Part of a small language model's weights: untied embeddings.
MLP neurons of a small language model. Each row is named by its layer, matrix (up: input weights; down: output weights) and neuron, and shows model dimensions 0-191. Each number is 128 + 24 x the weight over its row's rms, rounded and kept within 0 to 255. Numbers have three digits each.
After each neuron's rows, "fires on" lists the tokens most often at its 100 highest values on Wikipedia text that the model never trained on.

L8.up587:117202148115120117127121149167159157041107093127119126144146110141103106140116106137159124102172136121127112115133103135157163165142142151144097114155130165132136078099126139113126154175124105109158139087139136100097126110104166089158108131133104112120135113144148108137157121122134103101122108093117135110113135119119124125170159102130094110143141166131124140129099166156116121133120125092106178083116149137124156101136125135140164076163127151106146127135120169140135137095136170136124092062180136111114114115138147139113109101164145122136072120128120119088103109148121126151
L8.down587:113095126132122153140126146101138103140134131097126125106103173113127180120150170083109119124107099137135125131076131122151123106111143085130174119185152074093126168130111127122120104085096089118135125155115140170156172128161103155152124119146116133126157146128119127158166182130125132117114109177137128107120092124144085162129100133147121128105114069101134105164163135158087152134170130122089112125162127145117122101146123108118136142118097147151123137135171162077138135113124144136164113082144092125169095135135131094100111173122122161121152133085108111112112136133118126148
fires on: "m", "an", "os", "em", "ro"

L11.up99:109133186139110136158109151118147097113092156107126155139168103127117101134148144108151153133161135101136131120159114103117187149103126095095146156086140115127139148095119138130105132169143094105117108139117125127107159052134114162149146117155106107136092155151156157121132136148138133132102109089124142124089163100124130100144126114186119122129126141131105111116130123088113132087133095140107147144111111126136133091081162166102103116135152103105174073131106136105161131177127133118101155112100124121110096147129071135152165137118188109107139119155114156140077132137158121137
L11.down99:117146106139086124111108094123150132146124108121101146097139089119139128139123116143112073125148141115143118119143138120081138170149110143096101129144132151078120126179148146126135099118134116198107099094138112140077112163117131127164158136115143164111131106132135098122123122129155097159100126121138102122128112117156125094145112126176102131148135156145121165084162127116138122175095153085155093100110137109147071169142128098178180128186125164091097152151132133133090112084170139152119139169153129173163121132132155146137117146116115113096117149138124140134158130131119114124
fires on: "er", "ear", "ab", "ar", "end", "w"

L10.up106:104101161111153132123115136113146106126144137137114094135131150140134121130133186140119144122183107100133082128125156065112120124147106158102158104101106105116085184096148106140137108138084139124105121095121135136140095063077195119108140074149125109136138094151161135080128137144141135199120124142138111117151133152131124161159098118132116161123113134133128101111111155146156184160166159110121115098088137160140109135130124097114134128141137120151141090127178146114118160118123117118117119134136168131110097124122097139176089156134118149130123143127105111130155176105126135120
L10.down106:181141101136132166158174149117131116121119127109143119134119127128124089089160095113136154123099108161129194116176162110101131114101107155160179141146133082090117104112095103114161110126163140116128166131140108126105096112142091118157126169104118112120140122144102150138138139144092114130147104154131144156145108130152129104146172102062089087118158143069158140099155135117129100098109155133143112132137133132102127150121158147093133095129144179093171117128130151108104117125133140096124129115109176106125150096124088153125161156123124150169153119121123147116077118128111135139
fires on: "t", "ti", "1", "re", "y", "all"

L7.up471:136094174123156076170098133130142119110123111116094152128120107172162083097188152118112122117123124118128141115129147092122178152154075114117139102154112163107152171114105127137112139136147136098116132141150142146135135126137153150123109163141113129126117121147136155109118198142139125142131135157158155137128092134130102124188142125149071171179144104114094113127116148131128161091173120127124143150081110147128112111143131135131124089125133115149160131116132157122136136160091159142142135104124177167112133105141098168124108057120147131085106100133128148146087155138132145153
L7.down471:144122181148111105148110150101112106107137142122126141123108135122136118124169131112130006099075113144187154110104096138094166172133133134113165106147108148076153140095122098148116129089135120073092103137162101172147158121112106107137136131141124124113138137108103133122132151114157153153132153119145160137130073127100110107190121124140125148156141131120092134104125128126134123136178144128093154107109107142134128131142134123112103083134128119132144136102139154126137167128072175156111109101133142159135134097132100151139154098132149134125110134127127157120095142148130127134
fires on: "t ", "i ", " ", "ent ", "ian ", "ld "

L9.up341:126101173138152126144154147127128129064123111124116114144133155122139140100137159138121143140120098119125154147129110093169108141129056128180101122150125132151103142121143117142136136158064043150152139110121112121119137124154128126135097111082127089125189150125147129134117099152154138103134134111135127123122164100145131104131130143130121151112115096130139091089136144135092163091184136171140126151110115170135105109131122130126117171135119178115146091142110133158133143113121165109135145122054145144113129093107099147098143113110102109088103133122128160144108132087136183131
L9.down341:131111101136078152131125163110117121130152147128091100088127113150141101144143137155095099146135143117130128164158144123078111143075175132103175116108123146116130129124153141119136116143146136136140116141098117137120087132130100184123132110161113136154147107133134084130153104142121103111094081128094131153131144149105126108137139147131103166106167159150124128146079070111163120155133113096115122116117155094100161124108170122188165133144111136115090142141131097126169144131122063114119115132118195123133074132133183136128132115121149133144132176160097139128127133174118098135
fires on: "er", "ad", "m", "ic", "sh", "j"

L5.up191:127117158135129081167112128099116120097124113125081188138124090168181151099150139105114119101125102123135139121142147090110159141166117119102115117146109141113102141123101131155111118134150143081117132122161112160173163129096142142124110126137117119151147136142128134145140145156126136127071114110142138135127112091095129096198153131146137145157112154116089105115124145150107151113168146160099148098103113152144107130140145105125143064106125120123144151111147176150131133128093199132115147100146164171111126117105114160147145102122153110115123079141095148111079138081151150143
L5.down191:121093161132135126134107156121097120098125148124084138120105129132132107117143121090138000089116084118224152114108113132097144159125147128123134111176127164045124149114114115143115143117127112114095104121128108165159120114129100103156127161164133117125124109113100157128129150148138148169122145123145156104094088127117132118159134138088162145124123125144095092114137125138115134142144140137116147108086150118143131126143140124136121134118125142145115124088162145140115149127086153150105130129131128148180119113122135156125152102129132113125124076123132132131107149129151115139
fires on: ". ", "y ", "on ", "ed ", "ary "

L4.up17:139120152098155129148150135160154114133132123146097148156157138140094157101163128123121149117125109099133125072107121089124157105120099146112162112128107122159129119077157095122123119139115110118119128123147112170108097150117170118151104122144100111152117128158088158105126168137140141163159046146156150139122120125114106115124128125128093126131157101121042111134110110154147152090191166126074144100126129131114111130129158106100134120152149187128122152135117159102117124170088133130121108105126149150099156140110093157153141148129123147138136108135107111093109116081140178122
L4.down17:092112140121115120137149135125086097140153101113095170094108118149111144110134137076103104134129107127133173095153109097145069134121144127148138116150118129118133133136149129144132160122155142151142119143129146168105107143125085098126126144172138099120096135122132079132137152151131142142122078145121078119100060153164139140142172090098140160094125087128103121157116148123127166122133183125142148105104131142115144075135106138117087105098129202124141162109114105138127145112134114159144142127098174139133127130143142112119158153108157190110150173154130116098146150097138140142
fires on: ", ", "s", "es", "y", "a"

L11.up404:154116138069156118149092139151133144129139144124118138137112161147161105115181129151146142152136093132137120068111125147130122130118128175124155119134095138133135128102062143116082115145148096160094166141124140126152119043113128151175127127180110099129130173131141172112154140133117152154160108167155121126111114141100095148128139174143131131128090135098113118106130117129121152141150128132096159113106159109108178099086125123084147103141108128171168108105130113098122133164132141154090095114117123112102119172122104105164143134095118116134110125169105117161123141121102123140
L11.down404:163098095142127125067119134138139176097102098135142149103122124076156180117103092117127115155112164119131154156082154143148106106127127107113119101115126132142143139140164137138139137143148119160129112090121120156117115143125121108118171157103137125162129117113101111103110086133171115151109188120113085136089107127129122121154107107166091112067157147107133141121115123126102111151109089136172106120153105091148133193125160139173124159121181192171132157091125143129142141136131099137125120143091113133142141122145145153137156145110111153150117140103157147142109111102103136143
fires on: "w", "g", "p", "ak", "ar", "at"

L11.up111:110137118093154072086085129161159117118101131057129104154152135109164122136156145106143134149136078096120076101101098097134130169139086157124147121131091193150120094122107115141131131126111131095151121084121149171106129143109155153126119136137132122173112157134131163102119141159118125161160112132108163090104146129103096141147097110118136093148125135117129134174138097111148147109137143111114131109108097175144083106107151106120133098130145167131170111145136143128138122122112184127111103106119160182132145136112094129139140134123121150106137146160125149150109147115163172125
L11.down111:124142114148112104160127112090079120127129112159130087121157089171116122125105130119166151120158100113109126124184111160114120135160137124163147133175190050147162177122143144136119109142177118122157150118133132108130143092126136110118141154126095130119165109121111109103146140092121129106133171114165083118116162126143101138122163138128134145185115094175156111117128137166090136119127144155108122097128129121139135136132156142150125075098099089136108115058104137173116121128135118133120110148115128113114177107146173113149105100102125131144110126126108149107153100146104123124
fires on: "m", "v", "g", "rec", "bu", "ec"

L4.up657:166153144129155129135136118080119082124106100130145173119114082126112155119138163177111137133156115118124099135113134070090082153121109143103173123142135089137142165128127118157117117151122169124156143137128149174135132120064146133137138102168128136131102135130109117096129139142126141069097114146137120142114104135118092112171135096135126157138076128133128111109151129142131132121154136132081147062122103150096085141118154131108125112181108079149174142135145152138089122103130146093103140105098129152114154170122148155140140141151155121115163114124116104098171081113141125117
L4.down657:138125102161118152126140083118119205092168129148067137135161109114138119143090117081140161113142133100139141156123104157138102132144124138108085148141120086102126142130139174112122084098110149168136096115113143053118141107159118133154127161123119089133177165140110131140111172107118124153135116116119164133114107125130122134105147138094143135135144091142164166143139153096129127117113157127130137129133159133123128113127119114134112142133131179118090167162117097143139124141150135126147145175144141064070118107139105075113114113115129111128171085109138172115150118114128150127
fires on: "an", "ul", "r", "ir"

L5.up222:117154113112158111124117103114111095134172128136164145134139080111136163129108137111109142142133098103126119136117112125179091130154104124153166127107137111136099173114150143150106085166096109124128169109141163133113139098133168101151117118108144082132073135144116167102141161134163153142119128121136144141138104072124105116133169112115135162153114096131105129073100117091101170101156115134143119154120092140120108143136123087113097158107111139148138166152147178131115115131113113146123141112077187133117144133132084120117099107149141121114059125150151133150177132093152153131
L5.down222:106155136105137139078125150153140171132111139143140160116139140107146148123087128094113151141122098145128133099139140140138146150109120118085121128151110121072064104130143097099107128111115111077130170115118115089102123125121169092153132126151100089113094112103144149173102139141132141146107137124120139145134138163163079122116136140130120115119120126155086132070098100125144153192145126106153163105111115175163118134109142159113163111126135195121130092144132130183131120136114112151143148129123126150160121104169141133056118116112168127108104156090159142129097125135145148133
fires on: "R", "D", "d"

L10.up635:114145131135155126119142107147138134082103141145114109125129114161129154152118158144123141143119100131140102090129118125128130141136156129096145135128100153143136166112088052143115129133156126152129097148171155104165122141117103100156143131069095160124065150136166146101161091158138078099089144156118109097088115147165118145113188148091143204146123133134142106140121122125127144144132151116125160140091122133139130122113095144126105089131121146116181122111087096161121131119118111086113156104158151145117094106103109160123137160138165124146134121111150103089126170110107133118
L10.down635:086169148162108144112159083131076157147112133103115148108121141137086124146163112119098145191141149110121127139137121108132130153112102115114143142111127107132099106161113176171106132136104100132108113138122133139086157092179107160110106092115131089133118149123120108083127164087148140124146145090158139117152116113104105134148102121146129084107159119116121176139126130131123116165125138143123106147150097108093117112103157119144146143127152097173096093169137165159145113173134178160125127112093155117097100123122130110168113100142140172137129160079134135153144100170113112127
fires on: "i", "h", "v", "ar", "t"

L11.up139:153127174111127109165104145118098146100122126123098207148130086164141133107135109094103132113107118123134119141103149105117165137129108106088134136127159159105155174131120091193096121126158119105137125159131135135135110112132093144134112116099133139142176142146149114133105153130113124154126148119119128081104119108116122124171123145122077121181150139130109126138120140144087124092145119161145150124134148085076093097148130100114149136114139102125145104124110126148151132135099151134144143109117137141125138153133122191187155047114182135116112110136102165112115175136158137125
L11.down139:120135136118148166102117114146115142116134162120120120115133127138124120138116132106142000134124125139121129124131123136143111143154112111126122106127141160078136117117111128119147116084114112122131120119175143131126119112100136136145131126147148130118140142130142146146113126142141120132134137131122146150135103132113137129129144158119188149122103148121123125124117158129130112121144134147132145153116126137133128117127117131176110144119132146093126128113140123138125151149125171136120121107128129144224090101115102108130127119110101124135094108092151133127141119090136129134
fires on: "ed ", "on ", "ent ", "ing ", "t "

L5.up374:133098164144131115161157086142107123092086138137067165138131087151141116146103133090133123124161099116125124131126107106121106129164147092152135125132115147135140168112117138156131121141124152154132143139146158152148131070128183115145119136120119111122100183160155135153130147149141139170113100121165157111138156068061146127149163095137142155116148106111130120137124171177122151107144125119131085122116155150162129095128109081124141122102123113141128093099143139154078142134115157075134125073106157133115131168129130124095111143144163108110097088140118116088152117118141127104
L5.down374:131124118084152099112116143141119151142136136050151104096137146134128158111108106156151092132116110169139133098160134117082096104107132113110164103116131114115110109124121116137187157152145083121165151103145130117145126163111118116099147127181151109134131121160087107125159154128113114162116104095099134130107080179118135146141092120095127138139127154123132126092142150120144132101120143152097145103157143105156138118191137147177152132134158084136137150121146158099123128121146132136142136124221145096138109154121126135087107153096133137166088143138109154150093140132132123109
fires on: "the ", "\n", "te"

L11.up720:142107134139148113177124140146131080145162112139126125124175153132121163160107159112125148142124130123125139113113162135151135118123129116149082085118131101131106137088134146141131117146134099184142146095060112141137165097149144128153129147118166166107138132142139106138119129122126112166109132171110122128111129080130104111122150123110109167159108142134111151147163125155108108086128050128110125139127145117141115103153145136154132172116085097158126122096154178098109107135096152157084113108097144117093188174096131115116096100095101127118141138114121167130145100130174121086
L11.down720:124116124116163144141116124112121127137127112121085150121101149141176132129150102161168073077092108139109122145104070088103093152202113163138122139135104127119107092144136140126108161128128105084086134120159096127116091125157126141165138117134123121149102123080129114111138155134131114123119124115102134138173110151147165121148099144150144131110162129107140079151155099107165142138129160145137118159088123195108134113152121164103089125159125105111124125123093127141143167132154133119139125115167119106151104100127106173135130139167147146088124090151116098118086162125095115159
fires on: "ac", "C", "in", "en", "ec", "or"

L8.up693:139175164079128100112138183137095158123135150140089084146135200139120149089143112119139134139156075096129144108095088140140125109146174145166100121105130148129084126130143143122092151117125077167099122136132095119165065114111134112170133176105097123127151096137157132133157123101148151125197121136126128138139084115108136111118109125164124091164153153144115121131119107144116145110157116101131139089119133110122149094149107157138141146086111145108113152136097133137152132144083151128095114131153099151106132152122107142132091119113141096150106133137128094129131167135144140143
L8.down693:156081103138159125187120070114129141106153145100126145142109158099110129116108158128122119110129112155140125141070154133100074113136121107123142130168114136104101123109085143128141112112103155163132128109107137117118112159137136121111104098113134130113159148121133140097105130056111134126095149122145094146130168139160101123103167166070148126134103110150129148129136123131129135124098129144141102089140106162175145173130122131136173087132125123161123144133166125123148121096127079189183153114164148128128152121115171176136107157137118137107152139136134176126087131116119155103
fires on: "and ", "p", "ary ", "es", "c", "m"

L9.up410:102120136116153146126133100128115094086120125070146124152117122134149105123161130134144163146139137121106121108120137112133136120126090075154115121161100146177144133106130147138122090145100109142116126096147113126136135077148135126129137111159143141120175150133126130147096154129168139110139138099188154101106138118144064113156175135115114117152118138139102068100190143132120188165118170132105113121118107162143142106110156138101093093160141134131186097146117123159139134095125130101099110141131096150128102077115097153108073140122134107120105105141115138154118150123125189129
L9.down410:175096141128099121134096105162131168153174122172063133121103138082092113113096150121150113168096129132111108179141120127175154121132107153157135134111129165093077141122164145143101123142127106125082122139147147068098095116121122158080141099141132136124098118135156134124138105109115123113148135129130093132091149152093114102120079161097122141117106111135124086170109119140142138157183169133142140136085153151135131142119098135167148145103123113155103191094119126127178133150120120120121118095160154156130141168104127103135147122147138131132142139099124142145146117122120126135
fires on: "m", "ag", "ad", "ist", "all", "ard"

L8.up183:135106168124165110124117155122108127151137089126160106147163150137186173100118123109130147138139105116132113104128134087065120085104155195080176096103093140124145140113119149101099119155110139105133149111137133154156138100097139114136115131134122093171059135132113125109162114126162127209123143121118122140121128146115136100122108079149131154146105148128102116105139080120134176109097151114145165144130144115121129147156161151127144103122128069181102133090161117134134128136120115144116092125083128141105152148124113125162121123144108116153124124104132141158137091113118130128
L8.down183:142137139124144101142103098160116137149131149111130135086114089120105094119131125178143135099092148134146132123102121155138146140146116054161163119122155080132140155117127073161123123127172081126108164137165073137128129117144132169127131098107132142151174128142117122151113149131144126105170098128145154114106082121159118177136113133135105097117154057146106123162138135116169129110138103162119071128136062129136128133138131163103107114159110143076097147124109140119110125138076137122128165137150175136137127162111142141097136140111132138121138145110105128151134136165101101140
fires on: "il", "0", "ain", "ti", "1", "u"

L8.up272:085101091161145152131149091143152159114087134073106111139134136159151149112075115124090130151094086145121123151121152121134160140122163072140103092148177141125126125130109137133127118132124083137112078115176101091136133173125118157114120140144059144140110117114123179151167128114140143121088151125124110146162109167147160167132178145147132156104118165128142113110132145149114150114104158157137111138127148155146108149155119128133120182114107119099096109090117125148149158132128162093154148130105117141119109117149090151101107129150143140107118114117143088135122131097135179133
L8.down272:146165156125113132115135129109147100120166115154118146153122127080152104133156160102131162140129156144136155157157127086165137116160157085127123147121077101094121137126150115149126091120123186137139154123080125130144115119067168105107123141113168117141157126122101099097070157161124086118158078134076113097135194091170141111091092138129158131132130113121146136135149134121127113160153144101147145134121133101143124104159098104128107110102145156116147115122127103132107119121137113176140118116124156105086143100135174123143154148095107146130120099122173145128126137158117085137
fires on: "p", "f", "i", "eb", "m", "en"

L7.up561:117166115089134095101167169128140182103076129062136119147126130200112107119089126123127141153132124130140138098076120106136099142115102137110102107149102158149102148125117118114132164098129108135119135102147114130168120107136169084154133147083124104128161143129175132153206096132169096134149128133143134128094130108098126128137109141119127118148136158107104126123108167126107151159100168134126134100109140126139133131146110180115113064125103141123135186132120110147173124126130134105125098114140107149111098114111126135156088115117146124107105138121095104153103157127138160157
L7.down561:118187137122104093140145101108149136126174154051063148084163126107101157113117119158112135177114094123121102127088121124104093116132122137150165145142096142164119156100146109128121080110126136101123130135106106159110114180162128100139173115142129109118142106153093094134079141079138153135163102138145136129130117158089125145085144115134119130115146127120130074139121105137130148121164148158116153160136105119148121138123101128118161189105118135154125141114153155110134131133157149147140151141103132124122154149165121145109139134161109121167193145133141138124149105112130109092
fires on: "p", "c", ".", "an", "m", "ic"

L8.up175:135117126120162120133139177120145132082133098145136123157154108110162146098110147148108156179088116102139081116164129108094135103119164171091195114108123110138144139123132096094117124136129097132123134114162118105159100114120103086132118107115100105174100102127112129156135147164137153171114139158116102132112127160141132132128127069111096101119122159143119106101128115126153156114175157106131167114112128176132140153127133144091134117109146100105138152123133124096096151147138114154096094138143148141096114223121128147132105122174156104127126133120081116134123100089137104140
L8.down175:142158130111116162093089134184133078112172127098161131117140150106166121157147125124126149116109108164143143087092095158073089107102108124096134098132121100125123141110092115127129166123154102098112127137143132145111112140122097181137130142166131148150145097174137133148110102119156136136147165131177139173137116166143090111178159151149104128130117110106121157131149127093143101124102109156082128130142096104136100130141134139120133103159174175132116128143140170092139093126098103114130131099132165124107124115080100139151145144077118125133148157101119146158158100121131143152
fires on: "1", "t", "ul", "on", "ti", "for"

L10.up506:147138137098121108145151119098185106118096122104147149120148101136145154108198135142144141106150113092127122122103141134153124172128101126130130104130126097146088117133130155162134076115121126136184123094130122131198105142131143090131121136140117085119102121129160125144181097130090190071099125152136144134124085096133111101150154110131096180138100144142107125106115132133134147137159145135120115053110123108119083147130107091111093181140099158137097133118138154131130126089115097131129138112116173137109149136146141143101115118137146131138087134138134113118144160123164150094
L10.down506:130172108153112134110160148126142119147123155130115097131103118092122097133075053146144143144092123137129154107133131117099126140147179127113129094149139135118168111136134105076082156147166105167152130118149103101161137102136112080081150132116150175125169161119115170121129130123125124166153154124140152134137124138110145141120137136145165154135148107136174121143100142136144187145096091111141118155134146099110119103090100151112112132138136107115159156100089113123095121152123156102111136142144065126094094111104099085086130156154121105124109145114153154095111115139106140153
fires on: "an", "cl", "5", "or", "m", "ul"

L2.up242:162125147110145145127108138161171116107126124141107152140152128139095160096137138147091163121132146116153150102127103087134144137120162116126140084144097140156140111105144125136135122153104090135129129166166121135161093117135164139104121137136077113122084104124123160119113132131162131139148116158155139146102117128140117135160147136126095113130174139098100104150139143103114152122108106096092085127111073144138107129132105117075170121137164152121119086099116173133150107154065154106147123114107191163100102156079115145213148122135104158104118127124096114118103147123110143132
L2.down242:104083132155129099127138123104066104109151125129152141140102113104166130153149144088127088088106116149166141143121102124093092112132124149159131140138119129092149141096165098122130173094117148142106121109117157113109157103137118114137128096125161148120125174132136110152129146155104110151144149097108120102104100126101141122095095082122191148145132135096158171115113140144133171142140156137127122114146133115102142145148142152141100150128116099146128166115127114127118151146171110160077156154126125122157152167159106114093137085163182062139123162090123168152148134116131150106
fires on: "y", "am", "\"", "om", "s"

L4.up321:133100098109099062129114103119107107091087128156115145141148101178118189132150134111133151132111078117143113111155100097113095105136105133121120134135125077151087155091185112172129147146159103131136115133146169135125173129118156152124145139111116103139113146158170115122121142144125152109109127141124167125108142132131107120145147134134148173103138139146081127136126140128105123110147114160123142116131118140123099102124131125119114123094159096143204127151154187135075124099084137141094178092095139148116149164168098117094110126138155115093130123133115129130160144103129154106
L4.down321:121159145113110118103122170139153123096106117150127107119088105117126145133139100126158087131097104115145152113124124121162131149119169113112083104151136152103104154132085103114138144143103138116108120169118146123107136164134132147107153174151078159116128101077094106131136140127130173119093160127101165141121106137107134160122107151123103150123147109151093190145078119094174119088097102128139127097107127136134117146096137148147149167158135125145116133149133138125115147054132156148108125152077157129182145115130136109160141111151085126126135157115168116192102127160133101120
fires on: "R", "C", ". ", "D"

L4.up613:120140185135125132203130132137163077112100132127102172130131131150125119122138145112148124113187146119122124153119135093151128175147135108114197119136111126131094151124105125136169112131071116133144108118130141176126121088153120119139134105131132123108114139153176126129120102143158117179140062102137142127125148136148119133149162125114101125109114129155106107137124128154118137091150121128134148082098141122148131088064104049128104130120119114137118086110158152111134138122133154115157141110149166166133129124109138128123144128133126165141109144152061133070146148141115134096
L4.down613:138103100125161120103089139117163145146118139141166137140118137134141121125174122172108103124100118143136116129111108181109137102099129140087154110086165127110167127102137085154090123144165132092104159127152117094141114158117147165100150134144090168141183116131098137109131145113167121118150148167103108152114089123103161147137080143168099109122108120133164129071167140078147092131146126127134144143144076120115095142155146140144146124160163151110096141169122132123140132115132136142099103140112115117141123114117141121109145159124126156095147132096158085142127068083106112162
fires on: "| ", "|", "\n", "("

L11.up766:104116162139113131102117123151096128072141128119155117143109135178109102165144144086153177147110094117117105110124125132111171122114111120134139123104140116183152146125115140145137130143150116087146099124132130167097131124143125078124132140097127092150150175159155139132109139120134094174154122148177135094090168106125095125144117117154119120131156166102062105114128145115107126142113149085130138113133119122140127129085162132112135091083145160091137126127106114172100158119132182101102156113115135141128088127182094182134135138117123133136153118119121063106122136106150140095
L11.down766:132165108150148108089108100113113098162119115125136129104126127084103151134080123192132105155145122101151105160152157164135123113096117157141123140135137120139060090136130139114125127125170140153146148146117150107133150136160133134177141091162139141149114097109093093117143124183106118087102196116202129136125082161130103137133153084148111095131130103099157112098115093124135139140131093099142082103105124121126139126110117112104161150144134130127114135130167125125109083157139129101115123159129138110163156116134145141103162123144134164144126126116099115174141107129125082157
fires on: "ac", "ar", "and", "m", "an", "em"

L11.up234:113099125175151095119124131119140150122131145144114138151162107202089113103110108106116136169144125140110120095161188109074135106136143125140128115147107114126083113117118158127119115126102163128141124143167135129156102115133153132128094125116100128149143150125127135132192135110113061155096128131134149131154118160131150144136150141123127124114135099156107120115133120180122143088157133159143103150135119165140134136089116091127115127107098083095094150128117141159125161170132186095193107140120115160122101104136106103125125124107091153141137089136146142131107130091118200105
L11.down234:122147127135104151154089117111142132119119116110163134148096122105158160156128134131141157103118168141172157180060079087161177100127121136112136153075138131153137151095139067145173115162159111155092108149096111144092107135097133151122132097108122130119110133150154094146101144120179129124116117130136124094114144118091138161083109129198131156116106138108142139147077109168157127118140103136143126114102110139106125109153141123095134135123138096130160087148131152114105105124100095138095130137138172086135160109126165134138132132117114102126128146137139121105159140142165134131
fires on: "di", "f", "i", "ch ", "1", "for "

L8.up154:138166140133113153136111135073113102122131075124142168143139060142135114106157102184134136124159099060133093164127115119142165136128165145119128112125167127148144132137115098157157147125116131104092123137132163142134139125096137139151113149116100155127081147130140124120109115112119203159124111117121126156126113094084128162143138110123154161144121079088160122122126094104138127092138125139124128114134128092125101151153140095128119147154123109103118103133171160135088146093148113152169117127099170151118160161157142117111122126132142113103091096116144101103166088117147106081
L8.down154:106105103117160102126115119165112169152106128124113107171120136118168134132122117105128114114119126112132153082138146113139094141122100111140095104149106134137081121108117146083109088141142107176147110093153134110131102115157133093106148111094137109124171145123123143114133136172132093099116138149179143091119132133133146113165133174132150111104189144150103122173102128155112129144123120133125125151100123157147169102098126156108129130080109133179103163120100130099127109144088139090104111126132099112117114131166110084094167110131110152159165119150134181118111150130091169186
fires on: "le", "e", "ul", "em", "an"

L9.up26:125102133121155157139131177099168124145107084162133172129140096113143155119133139116103131131120112102134133161174145133137100103105094155127125105149134095141148160101158064113138103137102128172130143146124138119146113047127097094176078114102103147139120156159094129133120101132171140187098145133126151152132105108153107088123148145138083141101144106103115140156140118135120192113202125113115132134121111140135116127123129096108140102110115130139127153097115156115124106109094096130125119081090144128125149128154117131159156116149162137119073135143107146129134149109148145128
L9.down26:173138117103144137082101130157093147127183111119076092195147167131124147073137086139138123126140123097135139109100144079094133134176146116180116146131135184129109151117085142148081135115155151154142145119119123147116103141145140118117142098140083147131142166133120121163107105111118137093172128126130113100156113092129165135169126126132135127135128135127137113111143138081134082114112097067129106172107120153133138127134149132101127136149140133138088144101090146129163139114172118100142147149109131146096113135131156124107143183109108128139163087140121124160110088134131134129
fires on: "in", "d", "on", "ti", "ir", "ad"

L11.up671:108136099096114132124136103114172108098053145173115161139134123115109141094164163153132158136127097093128137131104097132129163165116157097152132141115144165174135121104109097115124126145144117122127067098127173171131152160128110108145127085091091129112062151155159150129127113137147123123097132122140135095098112082136108059122135122140129152147135153124145100131174162124108101142139157154127154094116113160138083144118113148130130133133131146102136120113113123151108126120102112147124155140128125162121126144173123143134108112102124125089139140153098133127093177120151181077
L11.down671:123141104153131100109108096127100122156091139133135119116135116118123136161155101143124105118113113138111126130137099160138140143130128130103127106129142140121131107127148149131120097106150167093124140162054133124127144133178088082146108144120182115135164139124132074084124152114081149068122192146139147154141119138099137141081115079192117162125125119139105133161087148144113137135154131141089089155128112171169143105125156122136147152139112111146134160086112135138085098130120149156093111139141114097128164086150130124152149134123102129124133178102119155146146081151106111143
fires on: "m", "v", "ec", "er", "i", "em"

L8.up515:112155113074123146121127153079148165101104113130142133146164119096132154105093148158126160144168154078125145109114131102115129144114171137119095128144097151139138140118100091110124102128132112121171104112155146130131164107138117157105137149108099157129109130128179118129155169109140123105109124177135123125109099120119108148135142137134128102151126134139130122132098176152107118102087115144101152078126096151095133055141168179097142099147135109097159164140081115161156101110140162127103152151143119107110108134148121143168133124118147129125147126117109095150063140098145172161
L8.down515:130138141138166120134102122161102130151170186094141115109099155129118093138089134119119124094114151165156117112104107127132133089155133088134177112161152107108088182116123096190060126120121131115130161161150046139106119097144161143139130139126135104123176133145109136119136132122149142164152076153103166114109159130122139136099141120135119125123132114147149141122090100121154154137092127104091118126131141139117147164113123095136150145093115166120144141108098138118120141154121147133121154130092114126098165120100142150110133101130065139147095115163162131090144126108103104147
fires on: "p", "at", "v", "ear", "m"

L7.up718:099151166136086119082081120116113125125107132142106154132112113132140143119122126127153134085119107108130097138187117072185136123122145080133055132159130144123135095121132153157089144135112159151131123136142153093133156105150188136135116095125123140153139133144148170097113106126120173097091121124144133129131116078128144125171148096121150174150146116133129122139153143122095169098125167126135116128106127093142132158138140088127136149100137119119152100097147143169143119096089151097156102064113168130121130116126125148126115114115133107148139099178159134109133131127128151070
L7.down718:147119109136155099150096125124155112124128163102135125116182104171122129158126135141077055168097106144131120081093126145134105120131141124143170102105187140105077122124091125134150138107142094114141146128147163141143101129140082149133153148152138123137111109167109112135168145134149099135164078145156150128121116168132139109116112132185130136109158153163139129111060137126140135119103116122120112102123127099175150102112137144144112129146095157147137107105132133111125139116116128097108109152144143139160117123116129086167120167062127155096115120152104119083161147099127106152
fires on: "ing ", "e ", "al ", "ch ", "0 "